From a checkpoint of a small transformer trained on Wikipedia.
Size: 13 layers, MLP 640 tanh GELU, 6.67M parameters.
Architecture: LayerNorm before each block, learned and rotary positions, no biases in attention or MLP, untied embeddings, attention and MLP in parallel.
Training: a variant of Adam for these matrices, 202M tokens, 6174 steps.
MLP neurons of a small language model. Each row is named by its layer, matrix (up: input weights; down: output weights) and neuron, and shows model dimensions 16-79. Each number is 128 + 24 x the weight over its row's rms, rounded and kept within 0 to 255.
After each neuron's rows, "fires in" lists the words (lower case) most often at its 100 highest values on Wikipedia text that the model never trained on.

L9.up224 [ 91 147 127 102 149  75 150 134 101 140 118  99 134 142 116 110 149 124 127 143 132 148 103 119 150 124 163 114 110 151 145 144 122 116  95 120 129 116 146 105  90 119 134  99 122 157 107 131 134 127 139 151 132 129 176 117 117 110 123 171 148 124 137 135]
L9.down224 [116 236 114 119 124 139 134 141 131 122  96 130 133 102 105 129 146 131   0 120 119 141 117 127 144 136 133 150 131 121 133 118 113 131 137 108 119 130 168 138  94 124 105 111 145 128 143 125 113 133 111 131 113 141 160 146 128 120 127 131 124 145  94 129]
fires in: "the"

L3.up382 [156 120 123 150  99 128 122 154 102 123 114 133 161 117 139 112 133 144 166 106  92 175  69 158 145 127 112 109  65 117 153 112 135 108 134 121  81 104 113 105 141  89 135 110 111 159 125 143 113 114 112 175 124 113 154 136 141 121 140 158  91  94 128 126]
L3.down382 [119 147 146 113  85 145 127 142 126 117  88 215 156 132 161  86 128 107 109 110 175 145 120 123 116 136 118 138 116 102 119  96 122 164 189 105 127 129 131 111 110 144 104 138  90 127 128 106 133 125 150 121 124 161 111 151  85 130 138 100 134 135 115 122]
fires in: "of", "at", "as", "in"

L4.up178 [131 136 143 115  98 125 117 146 155 125 158 137  82 138 132 105 163 126 146 127 136 113 164 122 153 100 149 117 125 112 151 146  93 140 105  90 153 151  71  75 121  88 132 110 114 116  94 164 124 106 121 146 136  75 127  96 127 128 130 129 157 145 177 106]
L4.down178 [109 172 107 149 160 137 124 137  97 144 161 107 153 131 109 173 134  89 108 140 134 141 154 180 132 170 137 147 138 131 104 123 141  87 118 204  93 107 164 139 131 155 129 141 115 136 144 112  99 121 123 123  93 177 158 169 128 126 136 150 119  91  94 155]
fires in: "his", "voiced"

L6.up140 [152 115  93 120 152 142 136 141 116 160 135 105 144  65 148 106 165 168 150 132  88 132 118 161 159 135 124 163 127 160 110 144 158  77 132  99  78 152 135 128  70 153 130 165 130 119  84 141 149 117 149 144 119 142 112  96 138 113 144 121 118  96 151 121]
L6.down140 [142 159  98 123 135 166 154 156 115 164  99 181 125  91 105 125 147 162 177  94  96 143 114 133  99 134  92 104 125 154 149 122 175 108  80 125 107 149 130  97 118 137 154 130 140 120 104 146 137 125 169 143 112 157 128  99 132 105 151  97 129  89 122 101]
fires in: "in", "after", "during"

L4.up480 [164 129 158  76 120 105  97 146 150 134 132 140 107 150  78  91 152 172 151 124 163 125 128 129 142 114 121 142 110 134 156 136  94 134 119 105 100 144 157 115 116 113 109 155 153 117 109 122 107 155 149 141 115 118 132 118 136 100 157 193  81 100 169 112]
L4.down480 [125 152 130 166 102 108 172  94 141 112 144  95 152 135  53 134 144  93 131 150 124 190 119 122 133 161 141 109 158 150 129 126 133 118 122 107 106 112 136  85 136 133 103 141 172 134 103 151 153 139 118 115 123 132 133 145 160 101 120 161 128 154 104 100]
fires in: "his", "a", "d", "of", "this"

L9.up321 [140 136 117 128 104 107 132 142 142 105 115 128 105 123 114 110 184 134 134 111 166 138 144 142 115 100 124 148 149 116 102 119  94 111 164  88 109 118 159 141 118 150 123 176 153 140  85 133 128 161 133 110  95 132 137 165 140  91 129 147 101 144 183 173]
L9.down321 [108 135 109 130 143 156 131 179 107 169 101 118 161 131 178 162 132 136  61  95 152  89 128 149 130 156  88 150 121 119 116 103 106 137 134 154 159 124 124 133 103 165  99  92 113 148 151 138 110 113 147 159  99 151 141 128 137 124 161 128 100  98 121 139]
fires in: "and", "with", "to", "of"

L10.up28 [113 139 138  62 149 104 125 151  99 125  89 113 108  96 131 164 185  95 124 112 142 108  74 141 150 124 120  98 130 149 134 121  97 117 148 165 124 101 172  76  99 116  95 102 151 126 150 140 175 134 125 194 124 141 147 129 154 125 161 130 128 112 128 124]
L10.down28 [ 92 234 120 153  95 146 148 204 159 116 114 184 142 161 123 119 120 150   0 132 120 159 151 137 135  83 124 179 115 108 107 112 126  93 141  95 130 141 132 160 129 141 141 151 121 170 111 146  96  92 118 124 125 130 107 127 127  93 123  92 126 155 134 118]
fires in: "to", "on", "of", "under", "from", "other"

L8.up186 [109 161 113 124 132  82 164 144 132 131 132 127 173 104  90 113 167  95 139 101 167 127 155 123 131 121 144 107 128 160 144 110 138  96 113 139 123 121 150 110 131 105 118 158 139 134 100 152 164 122 126  98 124 129 121 111 175 144 168 120 102 110 183 123]
L8.down186 [127 229 147  90 125 140 161 220 136 148  82 194 117 109 106 147 134 152  13 157 151 107 140 144 139 141 154 119  97 139 144 124 115 128 122 131 148 145 124 133 105 130 104 132 128 110 145 145 114 111 138 142 103 119  98 118 112 120  99 128 131 111  95 145]
fires in: "to", "in", "between"

L9.up382 [121 126  75  99 127 118 145 130 154 124 125 118 165 126 132 152 109 139 132 144 118 136 117 119 146 128 140 108 106 158 177 110 107  65 149 141 103 122 187 110 128 152 165 135 150 147 145 202 131 135 146 137 117 158 121 147 130 117 114 129 127  64 134 132]
L9.down382 [ 97 216 139 131 157 134 138 188 132 124 165 104 129 145 124 131 148 138  57 133 119 113 105 159 146 150 133 148 100 110 117 152 122  99 134  87 120 125 124 131 154 112 173 131 125 116 118 126 111 145 146  97 135 114 128 119 132 129 123 146 143 116 126 148]
fires in: "had", "have", "has", "s", "were", "was"

L6.up445 [117 116 120 134 126 121 148 112 127 134 117 136 105  99 146 125 163 153 114 142 141  90  99 151 110 112 169 139 114 161 145 148 128 148 135 166 149 124 115 136  48 118 114 130 135 125 107 185 142 151  97 142 141 126 142 134 158 144 143 174 104 122 160 153]
L6.down445 [ 96 170 113 114 111 132 161 146  77 150  94 138 137  92 124 134 112 138  17 101 165 141 126 172 118 127 130 135 137 165 105 150  92 130 112 160 106 148 113 128  89 146 112 109 158 135 110 135 143 123 136 136 103 135 115 139 148 121 182  71 134 130 128 114]
fires in: "the", "of", "as"

L10.up339 [124 143 139  75  70  92 110 162 141 125  99 100 135 121 109 138 116 169 149 116 147 134 135  93 103 132 124 119 125 112 151 146 131 139 156 109  89 130 112  95 157 118 128 159  88 154 112 171 139 111 173 143  93 118 118 100 144 118 186 148 136 115 159 103]
L10.down339 [130 183 127 136 166 121 125 220 129 129 120 114 145 130 154 114 112 120  85 106  99 101 167 134 137 132 116 147 162 135  96 126 139 127 135 138 155 103 153  87 109  86 138  88 140 112 139 122 144 109 142 113  87 131 160 148 116 134 113 140  99 159 116  93]
fires in: "at", "in", "under", "from", "of", "given"

L10.up556 [112 141 103 114  99  89 166 177 136 110 103 109 147 150 146  94 122 159 125 109 142 119 104 148 176 116 113 111  94 110 103 129  82 131 146 154 141 145 140 113 130 153 154 132  93  89 161 143 153 115  83 135 139 143 147 158 194 108 155 170 138 108 145 118]
L10.down556 [114 147 147 141 111 186 100 193 110 136 152 184 114  95 128 130 125  86 108 148  88 172 155 141 132 126 118 137 157 123 108 100 115 125 117 124 110  89 140 115 121 132 153  96 143 152 106 137 148 118 129 127 114  67 115 110  87 134  91  67 146 151 124 124]
fires in: "from", "at", "to", "ottawa", "on", "was"

L8.up251 [111 106 113 123  83  96 104 126 149 156 162 124 137 144 132 145  90 158 144 119 138 113 133 126 175 146 160 141 134 142 174 168 108  75 141  97 125 104 111 116 127 164 155 131 131  95 163 140 117 117 124 130 101 133 109 109 139 131 146 149 172 116 157 110]
L8.down251 [120 140 141 137 126 116 140 139 148 141 177 122 137 157 120 142 152 146 115 112 139 112 119 146 114 137 139 121 133 126 185 145 133  81 127 106 116 144 147 158 114 116 114 139 149 155 118  91 125 111 123 130  99 159 115 137 152 154 128 114 132 122 126 139]
fires in: "had", "have", "has", "s", "ve"

L3.up49 [161  91 101  96 111 106 135 125 130 199 152 112 136 106 140 125 115 178 169 115 155 136 115 154 112 118 175 143  91 166 133 154  90  96 101 148  93 168 109  94 127 107 161 142 109 110 148 160 164 174 133 178 137 118 115 110 167 116 153 170 125  82 138 124]
L3.down49 [135  54 120  90 113 101 141 169 138 172 118 120 128 147 105 132 127 149 236 149 145 112 129 145 120 104 163 112  95 153 140 137 126 109 105 139  97 142 120 107 129 139 159 157 125 148 119 135 123 174 135 149 109 127 111 108 162 116 150 152 112  99 151 148]
fires in: "have", "has", "had"

L4.up41 [106 129 133 129 116 113 139 140 138 131 125 135 152  97 186 112 191 118 123 127 135 134  54 119 133 111 160 138 119 116  94 139 114 119 112 121  94 115 178 101 133 131 134 172 121 135 166 163 126 152 134 135 155 148 145 136 117 149 121 128 123 105 190 108]
L4.down41 [117 189 123 140 121 133 127 211  98 130 127 137 146 131 113 152 130 127 134  87 131 167 119 139 112 163 136  93 150 123 176 115 120 150 161  92 107 154 128 111 116 125 102 153 152 133 108 127 139  79 135 147 169 131  97  92  96 113 134 139 122 151 141 148]
fires in: "and", "to", "on", "for", "in"

L4.up593 [110 149 155 104 131 130 125 163 130 152  90 139 117 106 115 100 141 110 147 114 156 106  88 113 146 127 140 134 106 114 111 122 109 103 109 146  84 139 121  81 137 126 113 141 117 151  87 198 156 121 154 122 122 149 114  94 140 102 166 101  83 111 207 162]
L4.down593 [122 255 151 109 148 176 121 251 126 132  77 136 128  88 126 137 138 126  53 118 141 139 116 132 132 115 121 132 122 120 136 107 122 131 152 122 122 121 143 117 147 116 143 116 138 135  98 111 125 124 131 130 129 139 113 142 111  97 121 110 123 118 136 121]
fires in: "for", "from", "to", "through", "after", "during"

L3.up498 [146 112 113 131  81  81 130 105 117 121 143 122 150 128  99 147 135 139 151 129 176 168 140 142 108 122 148 141  82 132 132 136 113  84 109 155 100 103 165 133 123 123 161 145 127 139 120 163 152 163 142 162 121 167 145 110 145 123 166 142 110 122 146  94]
L3.down498 [101 122 110 142 125 124 113 126 124 125 132 133 127 158 161 139 104 156  72 123 125 152 132 178  86 127 109 178 120  98 135 156 106 172  95 152 158 125 118 147 172 101 119 112 121 121 158 140 104 141 140 105 122 130 157 130 131 117  91 127 129 165  89 148]
fires in: "had", "has", "have"

L9.up444 [131 122 167 123  81 101 125 169 159 139 106 110 124 132 135 124 124 156 138 128 138 150 143 119 160 112 150  95 125 150 130 142 113  98 144 165  87 145 109 110 142 164 136 147 162 147 125 141 124 167 113 151  73 130 128 122 147 108 157 150 171 108 166 120]
L9.down444 [122 153 124 129 131 131 113 171 168 167 155 116 105 147 118 127 110 195  80 146 148 130 177 120 147 126 157 107 157 123 135 131 123 106 126 105 133 142 121 116 173  73 111 133 114 120 108 167 107 126 173 151 147 106 126 117 169 134 133 115 135 106 129  84]
fires in: "has", "have", "be", "is", "had", "very"

L8.up454 [125 118 113 151 100 152 162 155  98 158 160 123 107 110 163 128 116  98 149 118 103 112  65 113 173 131 134 135 140 142 140 120 138 142  93 146  65 140 117 143 119 146 118 116  97 132 129 134 124 156 173 176 136 131 138  93  91 129 173 121  65 124 128 126]
L8.down454 [162 118  99 145 135 148 110 162 110 141 132 155 115 113 119 105 100 147 162 116 148 148  83 129 143 151  70 140 125 115 117 168 120 111 107 133 119 103 122 109 135 129 103  85 132 112  77 123 164 119 127 168 169 129 134 138 118 149 141 120 129 126 129 108]
fires in: "in"

L10.up437 [106 149 105 110 114 121 134 165 156 138 121 147 159 144 108  80 109 108 136 124 140 160 126 107 128 154 151  78 102 149 126  81 105 122 123 101 148 122 157 118 115 109 129 170 108 129 135 182 139 179 158 133 132 118 141 129 118  97 123 167 127  58 156 107]
L10.down437 [ 50 255 163 132 106 121 157 140 145 105 134 129 118 138 129 120 150 159   6 130 105 140 159 128 113 136 144 145 159 113 122 101 129 120 135 110 117 119 140 118 162 166 114 128 127 142 142  96 111 125 138 124 128 127 112 125 132 137 139 103 129 129 124 112]
fires in: "of", "for", "s", "studied", "the", "gained"

L9.up268 [154 137 137 120  99 142 133 125 102 121 110  71 135 141 161 131 142 174 130 132 147 141 118 127 125 139 103  94 100 131 102 112 143 133 146 144 118 199 146 133 144  98 148 129 118 157 109 125 118 182 163 114 111 141  94 121 151 143 164 156  89 116 177 132]
L9.down268 [192 175 150  94 127 225 123 143 138 118 126 137 137 154 125 176 157 117  55 106 133 141 130 109 117 149 124 122 126 143 107 135 135 131 107 156 132 122 110 132  92  96  90 109 145  85  94 141 143 134 147 124 123 129 156  94 145 118 160 127 139 119 136 122]
fires in: "from", "in", "born", "between"